Weights of a small GPT-style language model, trained from scratch on English Wikipedia: vocabulary 8192.
MLP neurons of a small language model. Each row is named by its layer, matrix (down: output weights) and neuron, and shows model dimensions 144-271. Each number is 200 + 30 x the weight over its row's rms, rounded and kept within 0 to 999. A neuron's up and down rows have the sign that makes its largest values positive.
After each neuron's rows, "raises" lists the tokens whose logits its output raises most directly, leaving later layers aside.

L12.down780,178,202,194,155,254,212,237,168,155,202,224,240,216,147,170,237,206,226,167,251,213,222,251,187,232,182,214,148,190,213,196,210,154,172,188,203,218,215,209,131,206,166,224,179,228,208,202,255,177,267,224,156,212,242,207,247,183,229,179,196,177,151,237,187,174,184,229,180,259,224,206,185,170,260,219,195,212,177,220,217,187,219,168,240,190,249,195,214,157,189,192,222,162,187,205,149,215,191,252,188,194,213,229,175,159,220,242,200,200,195,142,215,140,190,210,196,167,209,234,184,266,173,181,192,209,200,199,219
raises: "wa", "har", "ho", "we", "hat"

L12.down288,219,218,182,222,177,166,190,226,112,141,159,179,167,234,183,211,199,230,177,194,205,213,250,210,209,200,166,198,206,167,195,189,179,192,146,136,162,208,184,223,214,210,215,162,203,189,205,227,182,186,230,178,218,187,207,235,203,241,195,205,189,153,222,257,233,198,242,211,176,165,220,226,199,200,219,237,164,162,270,219,232,215,185,181,186,222,170,206,173,190,185,212,202,243,178,217,218,176,202,218,176,189,212,208,200,215,215,140,227,161,224,183,142,230,236,257,164,183,220,191,199,173,196,157,221,195,182,228
raises: " with", " together", "fl", " alone", "friend"

L11.down218,174,170,189,212,254,145,196,196,181,163,232,193,226,211,183,162,254,196,120,180,202,250,243,211,188,204,207,213,124,164,180,237,184,178,200,183,207,171,219,181,180,182,219,211,172,212,179,218,242,182,169,166,221,212,147,232,158,218,215,231,219,149,218,206,178,199,231,204,200,186,191,214,223,160,226,180,206,267,179,286,197,217,193,156,195,244,214,187,224,172,235,218,196,159,196,228,269,190,193,160,243,212,221,220,182,142,222,150,203,180,182,152,214,238,169,272,249,154,248,254,259,256,154,256,216,189,225,141
raises: "ino", "ine", "ín", "ini", "of"

L9.down777,182,211,297,200,166,214,158,235,202,115,222,235,246,225,197,140,209,223,168,208,226,192,177,176,214,228,239,203,215,208,218,182,171,141,225,193,241,188,205,208,205,188,226,211,192,220,214,242,145,194,173,197,254,182,249,196,197,202,224,203,207,261,194,198,179,203,249,196,193,201,203,228,183,184,236,186,226,237,178,128,198,223,266,143,116,251,158,176,147,180,126,204,213,197,217,199,246,209,162,195,168,237,201,184,168,213,225,169,175,266,169,204,168,167,198,197,188,226,199,216,172,237,226,190,149,188,243,159
raises: "ized", "izing", "ised", "ization", "ize"

L9.down890,178,248,193,235,151,226,207,190,190,241,204,164,257,279,201,243,171,268,252,189,210,212,197,185,185,201,145,203,221,187,163,213,171,219,245,187,218,225,172,210,222,197,243,220,199,169,168,182,202,181,236,208,199,244,185,188,184,160,248,181,172,238,201,126,198,159,157,229,172,196,278,180,244,149,192,177,169,208,182,181,191,185,204,272,185,183,259,184,199,222,218,213,182,196,271,204,195,211,224,211,236,166,158,223,179,201,203,202,150,178,231,205,159,213,146,188,208,234,229,174,166,167,214,261,255,218,168,256
raises: "it", "ud", "ux", "its", "ited"

L9.down313,239,228,218,249,167,272,195,203,160,202,166,210,237,176,204,221,198,220,259,190,221,209,213,178,184,193,158,138,168,178,251,215,157,196,156,185,204,194,207,220,250,159,184,223,147,187,235,236,275,191,186,148,202,226,185,179,188,195,198,159,215,181,252,187,177,206,152,221,219,217,225,222,214,212,217,181,210,169,183,263,218,192,237,179,179,145,163,180,185,209,158,218,206,151,255,213,175,184,234,210,215,203,217,192,194,211,167,215,218,205,239,189,223,198,205,202,164,230,174,181,205,218,221,208,203,221,194,157
raises: ".", "]", " that", " him", " here"

L12.down995,263,223,145,227,183,222,229,186,119,174,164,236,166,212,207,239,194,193,199,148,263,190,185,214,173,192,195,247,225,153,177,224,203,179,236,177,224,203,165,178,233,215,186,165,182,202,220,215,223,211,142,211,246,223,186,225,200,188,204,233,257,176,173,196,224,215,240,239,220,166,201,224,247,175,211,204,247,243,267,169,162,150,243,151,220,187,251,209,171,219,207,238,223,152,167,182,229,259,248,185,176,214,202,198,189,168,184,178,189,188,180,174,170,197,196,158,207,220,176,251,188,176,176,213,201,229,165,208
raises: " while", " after", " at", " following", " as"

L12.down640,201,182,213,171,194,252,232,207,147,182,208,242,187,139,195,216,193,209,245,228,214,202,187,220,188,221,206,217,178,210,206,203,227,196,203,218,161,196,154,188,187,197,179,222,221,198,213,197,161,211,173,190,216,212,229,211,184,176,194,228,168,199,238,185,231,193,227,152,209,159,220,206,198,211,246,239,214,195,191,232,232,215,165,209,197,146,209,217,208,202,230,204,199,280,201,174,216,172,196,170,230,235,175,185,165,242,171,191,214,217,182,172,172,155,248,185,147,245,178,255,174,190,230,200,216,193,239,213
raises: "gu", "gers", "gi", "ga", "at"

L12.down654,211,233,192,260,214,179,237,217,228,200,180,193,249,213,212,167,185,186,270,170,196,214,222,233,189,184,209,236,183,171,234,222,216,240,200,193,195,202,230,195,197,126,179,154,148,154,180,181,100,209,199,226,223,230,129,172,143,217,179,193,196,172,177,226,218,184,205,212,236,167,184,227,190,230,183,146,193,151,219,238,183,208,276,180,240,153,179,174,159,211,196,129,175,159,181,151,200,167,210,281,213,228,157,181,157,189,243,164,190,195,157,225,174,182,207,176,192,215,216,214,180,162,217,190,249,236,214,212
raises: " after", " before", " even", " following", " followed"

L8.down831,201,210,241,199,191,199,227,194,168,237,186,173,195,133,194,232,225,248,193,112,217,173,257,164,238,208,214,215,195,220,208,150,197,187,214,184,189,144,218,194,192,197,175,215,147,227,177,232,231,196,180,201,209,198,201,220,165,200,251,219,218,192,163,185,223,193,226,177,213,216,205,200,172,167,228,182,180,197,185,236,234,185,232,195,201,241,158,238,218,152,164,196,249,220,193,144,229,182,167,120,227,211,179,247,165,206,209,243,235,222,163,162,287,166,157,140,218,172,224,219,171,219,161,227,212,218,221,188
raises: "por", "one", "ona", "al", "oni"

L11.down446,171,206,176,215,188,208,209,181,148,178,236,229,203,227,190,215,182,133,216,196,235,187,206,187,197,176,241,198,225,203,220,220,186,218,176,211,242,200,240,138,205,199,224,154,202,250,174,179,181,222,217,212,167,264,244,208,236,202,181,230,230,179,231,162,187,134,216,222,173,172,192,186,229,167,170,209,190,173,251,282,254,216,160,188,199,220,185,159,222,231,178,256,189,198,198,175,192,185,185,204,210,188,194,182,202,157,211,206,171,180,219,238,206,194,253,191,228,192,272,217,206,157,211,159,194,235,199,158
raises: "er", "ered", "erm", "ries", "ering"

L10.down760,159,181,210,225,199,235,199,214,214,244,228,199,192,228,195,234,167,251,211,144,198,165,184,210,200,184,126,217,211,193,177,249,204,196,191,200,201,205,199,160,251,166,143,128,181,182,232,178,215,234,213,215,200,207,192,165,142,174,183,185,152,194,184,233,169,136,208,173,185,176,189,151,204,193,240,165,162,252,148,204,200,186,157,182,212,240,199,167,235,250,167,270,189,178,215,168,202,132,194,191,204,288,180,222,214,207,247,250,206,143,194,225,236,184,197,209,229,198,174,159,194,174,201,218,214,135,179,207
raises: "ite", "ac", "ition", "it", "ited"

L12.down331,191,227,100,212,187,210,181,231,183,186,234,140,246,200,213,123,213,257,160,247,192,188,185,212,190,252,207,220,210,209,140,193,179,245,225,193,222,188,214,207,207,201,159,204,178,165,249,189,225,233,228,181,241,193,174,241,142,220,217,226,190,194,209,234,128,153,284,209,240,183,275,215,193,229,193,217,201,204,231,199,232,204,161,197,222,170,189,231,177,234,175,218,176,152,245,226,212,252,201,239,164,164,240,163,248,176,197,217,106,160,196,232,202,196,199,240,203,136,181,244,159,228,245,208,193,181,161,206
raises: " him", " them", "it", " it", " rise"

L4.down1018,204,206,206,204,193,190,161,138,210,192,248,201,185,213,184,197,224,206,213,229,215,152,191,244,178,211,193,215,172,206,221,176,177,217,235,181,237,191,210,168,205,207,226,250,170,192,182,186,193,253,173,210,201,207,188,239,205,196,205,193,137,183,200,208,262,184,188,191,200,150,216,166,156,210,205,186,213,169,193,186,249,171,178,200,194,160,196,243,173,242,182,189,201,222,280,242,191,188,204,191,217,175,201,181,105,205,187,212,214,177,174,214,218,199,282,210,137,225,249,205,188,174,172,199,236,175,170,217
raises: "s", "sburg", "sm", "sp", "sen"

L12.down996,191,229,215,239,194,153,222,199,150,193,178,180,180,149,213,221,228,171,164,141,198,178,247,167,234,172,204,172,193,186,224,179,233,204,175,214,180,174,203,136,183,199,174,237,201,190,238,193,193,190,163,219,246,212,227,217,174,193,197,240,262,182,210,177,173,207,133,186,214,230,147,196,169,147,160,163,282,209,207,181,192,202,201,255,248,196,204,215,135,209,236,171,201,186,207,201,237,160,201,236,186,226,210,207,178,193,221,267,212,233,227,207,236,155,188,165,222,185,224,159,188,147,213,202,120,182,173,210
raises: "t", "one", "son", "in", "law"

L9.down627,238,182,149,210,139,211,229,205,0,182,259,203,182,240,204,265,204,185,176,187,187,198,223,195,180,226,186,211,247,176,226,243,154,195,163,212,246,203,163,213,247,193,181,150,202,184,167,231,240,226,187,165,165,189,207,191,190,209,187,175,194,202,224,175,148,172,199,168,155,186,165,202,194,198,265,222,185,206,210,206,185,229,216,205,175,152,204,216,216,252,138,208,207,138,204,196,205,199,197,159,262,189,239,245,183,195,185,204,219,198,164,222,227,151,187,189,198,116,174,188,207,168,188,175,170,276,158,216
raises: " us", " him", " me", "over", " her"

L8.down678,213,204,192,166,234,155,178,211,238,190,168,184,243,182,190,208,197,206,187,236,200,173,210,190,164,200,204,172,189,247,170,190,168,154,212,169,191,204,211,203,188,181,185,155,193,236,223,204,225,156,227,247,162,224,182,188,212,215,125,210,237,244,237,193,170,233,196,253,158,164,177,203,152,190,123,211,208,179,194,218,195,144,220,241,174,184,155,209,163,210,162,239,178,203,150,192,154,223,210,196,184,271,197,169,201,225,247,234,224,132,173,214,227,179,139,183,231,170,188,211,256,167,228,230,234,167,187,184
raises: "n", "ns", "nce", "nt", "ancy"

L10.down134,184,224,193,202,228,205,190,189,249,152,199,197,206,161,204,121,191,187,229,196,256,207,217,188,218,229,225,227,179,166,198,182,193,202,189,228,253,175,237,174,178,180,171,175,169,180,247,213,123,191,205,189,192,223,136,157,249,155,185,176,206,104,182,210,222,212,212,187,165,216,226,188,173,239,188,157,177,174,221,193,210,213,228,192,217,194,198,231,159,177,221,156,193,200,213,214,252,222,174,216,214,232,174,200,174,191,228,169,205,200,191,225,232,242,232,207,172,221,171,217,198,204,245,135,155,237,226,182
raises: " 1980s", " 1960s", " 1970s", " war", " World"

L9.down153,210,180,240,222,235,211,187,173,219,256,154,165,200,138,176,211,204,233,152,241,180,149,228,171,136,213,211,185,232,166,139,190,160,212,181,178,204,222,173,127,242,214,168,212,167,219,164,177,180,169,238,190,179,206,184,168,128,156,215,205,215,175,253,188,177,184,236,211,165,202,218,203,177,165,224,195,175,152,184,210,217,207,226,232,169,164,209,166,201,161,171,154,195,198,208,218,192,189,187,128,210,176,181,216,196,174,228,199,159,177,194,196,171,227,191,161,197,190,210,275,207,260,164,208,226,238,184,158
raises: " on", " upon", " into", " critical", " On"

L10.down877,228,180,236,219,245,146,188,189,281,219,242,228,161,169,221,207,160,196,212,159,183,235,170,223,171,181,224,156,192,220,175,155,177,157,255,216,210,194,224,193,125,215,167,223,185,156,206,173,213,231,182,212,180,196,218,197,163,237,155,205,247,300,172,206,240,240,249,190,187,173,188,192,200,157,237,156,184,232,302,172,194,240,204,234,219,227,219,221,215,172,177,229,161,173,226,216,198,196,189,204,173,176,209,176,239,220,152,229,207,215,168,226,201,168,201,180,175,231,148,218,259,199,219,185,192,174,230,176
raises: "ying", "y", "icit", "yp", "ys"

L11.down860,209,201,241,164,205,183,191,234,122,185,147,183,164,214,232,209,218,256,173,160,193,213,182,222,190,186,190,187,183,176,199,263,202,169,178,221,185,245,199,200,243,215,239,216,216,165,224,221,211,248,174,172,159,198,213,256,145,259,212,165,261,186,222,166,212,212,232,228,211,146,238,169,196,209,147,159,200,196,203,229,172,237,200,188,206,206,157,144,212,235,180,177,214,129,238,230,231,191,235,211,205,208,256,221,231,162,214,188,224,218,188,194,157,225,210,243,173,199,238,197,180,212,168,211,199,228,192,159
raises: " them", " him", " himself", "uct", " these"

L12.down992,199,195,161,208,156,236,202,237,190,202,206,217,155,242,208,198,249,246,255,181,170,198,243,185,207,156,214,217,185,178,232,143,209,232,217,256,143,201,229,183,176,170,230,181,191,196,210,191,170,230,204,217,221,162,122,182,196,262,220,220,182,193,211,216,232,188,211,198,206,215,227,219,198,205,216,203,208,245,178,242,206,218,155,245,131,207,213,234,187,220,182,195,223,230,236,234,204,234,190,145,193,195,190,154,170,205,219,160,205,166,176,215,178,175,217,204,189,223,236,196,179,238,118,236,226,242,162,177
raises: "ace", "ne", "ship", "ner", "net"

L8.down1000,210,165,182,195,243,223,203,170,167,195,181,173,202,203,241,187,234,167,234,186,221,204,177,184,228,219,183,172,189,168,179,180,206,221,215,187,193,246,182,162,231,197,195,215,179,220,230,186,271,202,179,162,194,161,208,199,216,207,247,180,168,206,220,185,211,215,216,236,159,210,232,214,171,160,185,215,195,198,185,166,183,194,187,207,199,136,189,194,266,229,174,204,194,203,219,256,209,226,195,172,207,254,257,241,218,186,188,235,213,203,187,174,177,243,213,188,205,190,219,197,174,115,221,196,194,218,187,203
raises: "ally", "al", "ry", "umin", "eth"

L12.down972,184,202,147,169,206,190,165,183,227,195,204,174,203,193,216,167,187,216,251,153,194,208,189,158,225,186,164,227,167,217,268,181,218,223,197,258,182,280,151,202,196,198,208,175,203,167,180,216,201,165,183,199,184,175,242,230,190,268,237,223,162,176,241,143,166,213,282,142,205,207,205,225,195,229,231,163,225,165,233,228,148,147,194,133,166,178,170,199,163,216,173,198,189,248,208,195,141,201,247,155,212,152,215,176,161,196,196,260,195,195,198,196,202,190,217,214,183,186,226,211,190,216,282,184,219,187,240,241
raises: "war", "à", "è", "ō", "h"

L11.down1022,175,231,231,215,246,190,224,206,135,197,243,205,204,184,172,166,201,226,178,198,195,183,209,205,262,203,192,213,276,214,197,211,299,223,188,177,214,211,162,200,176,276,192,210,132,180,176,204,187,202,209,208,189,237,190,189,230,180,227,183,153,174,194,188,159,179,247,205,207,227,215,175,208,236,211,230,198,187,305,253,205,232,189,141,189,203,187,178,193,184,226,193,162,146,198,201,210,213,175,204,210,218,227,190,246,163,224,228,199,227,195,266,171,178,210,210,185,160,139,174,206,180,254,180,230,226,199,213
raises: " brother", " son", " year", " daughter", " sister"

L10.down658,217,200,170,190,193,198,262,190,187,225,174,172,184,165,157,198,220,213,199,212,271,225,168,214,219,190,216,233,224,212,215,208,177,257,200,190,190,211,144,176,165,157,198,182,150,193,190,160,207,232,212,154,199,163,211,197,213,209,229,151,197,219,190,208,234,176,187,175,213,198,274,201,200,200,193,202,206,266,202,197,203,186,227,197,176,201,149,195,208,189,204,229,227,173,171,198,207,218,238,183,201,144,170,208,160,247,236,202,208,146,269,134,237,234,154,204,203,140,165,192,187,243,224,196,141,223,201,225
raises: " one", " another", " a", " an", "ever"

L8.down965,227,168,215,217,167,201,197,193,202,161,154,225,208,205,210,201,234,244,217,255,216,168,196,221,206,172,212,232,227,175,218,215,245,185,194,229,160,164,158,129,195,243,236,204,192,259,224,206,242,196,228,206,171,221,157,170,173,208,197,205,211,182,215,130,156,246,243,211,228,174,185,192,178,230,135,187,229,165,218,134,190,182,211,199,177,214,211,213,137,182,169,223,135,224,187,202,156,197,190,211,231,240,190,161,190,161,209,159,180,164,173,173,242,172,196,212,224,126,236,225,195,219,183,197,183,214,154,150
raises: "nce", "irm", "cing", "use", "val"

L4.down427,225,177,170,197,195,232,211,185,272,172,239,191,253,264,172,170,244,240,184,213,221,154,190,174,212,126,192,182,172,200,208,227,248,201,157,176,237,201,201,194,167,187,214,247,174,174,201,209,239,247,134,189,219,200,141,257,172,233,167,226,192,185,179,243,198,213,201,262,220,205,205,196,156,163,154,245,239,207,162,150,199,223,195,216,173,226,220,197,200,175,171,212,245,164,164,206,194,199,126,244,194,248,208,217,194,158,212,178,212,170,182,175,212,220,200,177,127,208,183,199,221,209,174,198,168,191,213,232
raises: "s", "sh", "ck", "ls", "sburg"

L8.down482,203,233,127,192,188,201,215,192,178,219,137,166,133,197,177,195,191,237,133,186,202,159,216,223,238,175,174,170,203,247,228,248,171,154,237,185,153,176,182,172,208,237,165,193,203,177,209,209,176,195,211,200,177,230,190,187,149,198,181,176,189,223,246,221,178,260,172,213,173,208,204,187,202,198,198,266,227,208,200,176,235,169,194,176,191,201,222,184,255,127,220,213,247,163,146,192,175,178,257,213,177,205,212,213,145,265,157,183,172,204,238,192,217,249,174,174,212,235,236,227,202,217,244,142,201,250,213,211
raises: "el", "ela", "ele", "eli", "elle"

L9.down940,220,167,224,142,227,160,272,184,195,240,219,247,182,173,223,133,199,196,228,223,198,264,174,191,173,226,212,101,208,173,253,220,237,186,253,215,233,217,206,173,201,223,251,265,153,233,173,267,174,177,153,124,180,221,214,162,229,175,187,250,196,213,195,198,209,145,183,209,201,191,209,194,218,199,199,222,225,257,225,132,237,195,198,232,188,191,193,246,203,149,196,201,226,202,203,184,234,204,201,216,201,201,161,148,192,197,188,196,166,180,168,154,200,223,200,222,217,201,152,198,216,189,213,184,187,216,197,234
raises: ".", ")", "\n\n", ";", "\""

L12.down410,242,147,114,201,180,188,231,252,104,179,170,210,241,219,226,167,193,226,224,198,222,201,210,224,173,209,218,195,176,159,185,205,209,189,162,200,200,175,197,223,185,174,145,183,221,232,208,253,211,212,257,163,185,175,201,233,161,178,199,187,161,210,228,185,216,159,221,193,203,162,187,228,185,236,186,179,227,226,218,232,190,196,232,189,209,204,178,193,233,223,161,152,180,242,195,219,241,226,178,206,161,209,194,197,226,219,180,178,205,185,196,188,211,203,218,197,167,181,183,264,225,188,194,229,201,187,148,195
raises: " which", "cing", " whom", " it", "play"

L9.down179,209,187,204,146,220,225,179,228,179,232,231,163,196,239,211,180,268,206,202,187,206,177,201,152,198,188,224,153,230,185,204,215,232,226,188,232,246,183,157,194,220,195,145,209,235,168,247,182,216,221,201,206,219,223,221,216,184,237,216,190,148,266,114,170,114,194,197,177,183,196,259,156,253,189,153,216,181,175,207,185,176,208,193,221,203,202,171,182,150,199,208,165,156,158,194,220,197,186,191,211,221,222,165,165,224,187,201,214,176,214,192,212,260,172,237,217,202,184,191,143,206,181,159,240,194,191,212,206
raises: "ation", "ated", "ative", "ability", "ations"

L9.down424,240,193,195,215,232,177,175,238,214,172,229,194,181,183,195,246,221,233,155,212,176,165,263,143,242,180,207,234,246,212,222,163,222,211,207,211,231,209,247,172,228,152,189,191,192,238,227,215,189,259,190,174,232,288,243,167,186,111,198,178,149,275,132,206,186,221,207,149,180,182,194,206,233,183,227,253,193,217,200,173,190,209,185,197,215,166,211,224,213,243,191,241,230,212,195,204,207,232,237,212,158,210,208,243,212,237,223,180,244,236,192,194,194,222,198,139,174,204,172,228,177,184,203,207,247,210,211,172
raises: "rist", "al", "ate", "acy", "ation"

L11.down590,215,205,172,186,201,241,212,213,141,221,160,166,199,176,186,191,167,239,172,159,229,229,231,205,228,193,178,179,212,160,196,290,203,160,153,203,210,199,195,152,184,162,194,210,189,205,214,204,222,223,189,209,146,211,190,201,190,176,191,220,201,144,177,222,116,232,154,220,207,228,187,209,212,172,200,198,151,189,214,191,220,203,204,184,184,164,251,190,185,227,263,186,221,174,238,159,212,228,207,186,191,209,163,120,244,202,216,168,196,202,224,218,114,179,198,201,150,234,194,179,209,197,271,203,153,205,146,251
raises: " daughter", " sons", " children", " wife", " sister"

L11.down796,222,184,167,170,213,216,196,211,220,186,200,206,157,141,173,210,209,196,211,217,203,191,186,181,236,209,189,183,220,201,248,234,153,180,146,273,229,205,182,248,218,194,202,239,226,199,144,198,190,168,205,205,206,234,196,188,176,176,176,215,184,217,155,223,217,115,199,232,201,200,242,215,281,177,153,231,194,168,157,204,184,192,190,250,248,200,218,195,164,185,201,248,167,199,188,177,264,122,215,197,185,191,224,220,247,178,191,165,153,171,213,210,195,207,213,247,199,192,221,191,231,180,161,179,199,217,205,222
raises: " present", "present", "age", " current", " Pres"

L9.down22,262,245,173,204,132,214,172,203,169,177,196,168,237,231,159,181,195,196,177,134,170,181,226,201,190,213,169,201,245,153,176,232,204,279,173,187,274,235,199,218,174,193,193,150,217,160,157,208,237,206,202,184,168,213,186,168,111,226,207,223,217,209,167,196,207,164,244,168,222,175,243,165,188,225,146,156,196,206,126,212,203,253,234,233,243,148,220,144,205,192,131,240,193,174,200,188,158,183,232,204,151,177,239,248,192,228,224,144,187,200,159,211,173,197,226,152,206,177,139,195,207,239,231,212,230,222,187,167
raises: " it", " they", " she", " him", " “"

L10.down82,238,251,248,195,190,213,185,171,187,157,183,202,222,200,225,261,213,242,171,170,171,155,225,193,263,177,195,187,198,166,202,212,196,202,197,249,156,256,192,213,218,214,211,225,199,196,250,169,165,215,238,128,277,217,150,261,144,200,228,223,215,203,190,179,192,151,192,154,231,154,231,225,169,213,257,197,211,187,164,158,191,245,207,198,174,171,173,189,203,200,214,205,210,182,189,209,192,199,186,252,227,220,253,233,176,201,185,190,164,230,130,195,252,207,231,232,197,211,216,203,180,202,186,230,221,202,188,166
raises: " them", " him", "fully", "ped", "isted"

L11.down391,180,199,187,157,228,282,201,221,211,192,202,234,205,193,211,185,185,261,176,217,186,154,266,189,275,226,196,221,197,209,202,145,176,202,173,171,239,185,239,211,276,190,156,164,218,207,214,176,210,208,159,221,164,230,127,172,205,198,266,225,219,232,171,196,161,224,209,191,183,159,180,222,164,186,174,184,182,196,276,152,196,281,228,135,197,198,206,220,225,223,166,210,166,222,254,223,226,168,136,166,203,218,174,210,224,189,167,248,195,196,182,195,237,162,167,187,235,195,148,221,182,229,181,224,179,152,212,198
raises: "als", "al", "ance", "ation", "y"

L12.down252,225,199,196,157,201,186,224,265,166,264,217,199,176,238,210,276,182,213,200,226,231,255,229,227,182,174,161,193,170,233,193,158,234,166,234,220,229,180,203,188,225,189,222,176,248,199,167,199,208,191,238,202,219,168,242,181,187,200,201,167,124,209,124,228,194,201,151,243,203,160,197,233,195,188,234,204,187,154,210,183,196,160,177,197,166,194,191,152,211,223,150,213,189,182,199,162,181,198,182,227,246,204,218,175,168,154,175,190,196,224,174,203,214,202,224,218,229,185,217,229,160,163,202,182,187,183,184,208
raises: "ancy", "ation", "ure", "ative", "ant"

L10.down544,197,195,183,194,263,188,159,189,134,178,205,209,179,201,134,192,212,187,209,175,244,168,195,172,211,216,204,175,175,197,149,258,204,234,234,168,227,193,199,175,235,173,202,182,253,190,204,135,185,234,202,259,203,176,106,187,202,250,190,201,203,135,204,226,123,205,199,204,251,130,127,208,186,189,233,201,161,256,211,197,217,199,194,178,214,196,183,201,188,171,181,192,206,203,256,205,167,207,157,180,148,233,131,199,228,228,254,197,182,216,234,159,177,187,175,210,227,147,228,238,196,156,165,222,202,220,231,206
raises: "ional", "ely", "ations", "ance", "ity"

L4.down639,206,234,185,183,206,232,211,179,209,154,309,191,229,172,223,226,208,177,189,174,244,241,219,213,220,197,203,203,95,208,211,197,192,199,237,206,223,235,238,185,171,229,211,161,171,179,221,226,207,222,235,187,207,224,224,220,214,175,165,176,209,153,178,165,205,255,172,157,196,174,200,253,188,193,251,195,256,208,164,218,224,167,167,201,136,138,166,160,205,234,200,226,199,218,232,208,192,248,209,181,176,172,197,149,182,232,270,181,195,158,191,164,240,173,189,211,157,220,218,202,166,202,227,231,222,234,190,218
raises: "led", "rs", "ured", "ancy", "lad"

L8.down634,244,226,196,179,222,191,185,200,189,164,237,184,145,207,171,198,151,172,231,188,205,211,205,197,205,168,117,151,196,175,210,193,179,162,159,226,204,164,242,174,225,205,169,187,226,166,167,189,236,179,186,176,206,204,158,189,192,178,197,212,213,204,232,170,248,161,189,179,158,189,182,174,179,154,144,185,201,207,266,164,207,226,262,230,141,186,217,197,189,201,210,227,185,221,180,234,196,202,166,232,198,224,181,188,243,192,155,237,204,145,209,188,202,197,241,186,166,197,201,222,175,197,202,283,204,199,170,191
raises: "n", "ry", "side", "ne", " fire"

L10.down176,173,166,198,238,233,186,193,144,296,232,179,200,200,217,193,150,229,251,196,194,233,205,219,207,233,162,198,180,179,165,224,213,201,203,216,198,210,190,201,241,210,168,232,216,169,215,183,184,147,197,238,188,219,172,204,210,226,234,195,164,205,176,191,200,177,221,198,207,200,236,162,239,167,218,182,185,196,212,169,232,195,206,232,182,161,194,215,168,243,163,210,180,200,187,165,191,173,246,176,164,182,138,192,165,233,201,215,201,162,187,162,172,181,155,241,157,232,251,182,157,145,152,182,224,197,221,234,186
raises: "ously", "ally", "ly", "ically", "ily"

L12.down973,241,183,209,150,215,152,242,266,193,227,213,195,201,202,217,198,226,195,189,170,201,245,220,243,161,210,231,186,163,183,165,227,212,210,139,244,185,200,185,238,274,218,203,242,145,209,217,160,191,155,194,173,191,213,159,186,208,206,211,211,173,161,285,246,213,224,216,250,177,190,221,204,171,195,241,200,194,180,204,132,241,200,232,195,218,172,196,234,184,164,177,237,221,226,195,213,198,207,203,184,248,177,247,245,204,219,153,166,264,173,195,277,199,211,143,202,191,177,252,168,203,240,263,187,185,158,199,211
raises: "ens", "eni", "ened", "en", "ena"

L6.down783,186,175,233,168,230,183,181,220,176,290,190,143,212,216,255,209,209,203,205,170,248,212,188,146,216,204,188,237,182,147,203,184,136,155,195,203,131,195,245,203,181,224,194,182,188,151,191,245,152,159,167,200,203,187,228,174,209,191,191,196,210,202,193,192,200,229,210,166,189,186,193,183,263,219,207,227,273,197,158,204,255,226,260,187,171,211,187,246,176,205,140,149,212,198,193,185,212,204,170,190,149,201,175,226,175,190,186,222,228,185,186,216,159,180,177,237,202,175,246,181,167,166,129,190,197,231,195,147
raises: "ft", "ful", "ph", "burn", "ff"

L2.down739,201,183,193,246,206,193,174,184,150,246,216,221,188,206,209,228,189,219,200,183,222,162,234,198,124,185,205,233,179,161,188,235,169,178,197,215,187,224,203,208,214,162,190,203,153,220,171,190,217,215,192,196,187,199,211,267,184,202,186,179,218,224,218,253,177,190,203,183,200,165,214,193,212,194,194,271,239,200,180,194,193,181,184,177,191,270,221,190,282,182,203,208,222,239,224,201,212,206,201,235,246,161,172,254,173,168,252,188,190,219,172,210,240,190,228,200,187,177,212,202,210,139,221,178,186,199,190,224
raises: "it", "ited", "mont", "uc", "get"

L8.down916,211,245,233,200,155,199,218,199,122,202,200,168,174,238,218,209,219,243,155,202,242,186,188,214,205,183,169,187,194,211,212,228,233,182,239,217,235,173,241,183,133,177,161,191,181,202,223,167,228,173,233,223,251,249,208,174,206,206,159,172,238,263,241,162,190,211,215,249,171,225,177,215,173,190,202,231,194,217,162,169,183,237,205,197,163,205,187,191,212,223,167,240,138,197,174,207,174,256,212,149,190,227,159,211,190,196,198,164,242,245,225,214,222,154,210,238,187,214,253,241,207,175,266,179,167,203,293,194
raises: "ize", "ized", "izing", "ises", "ization"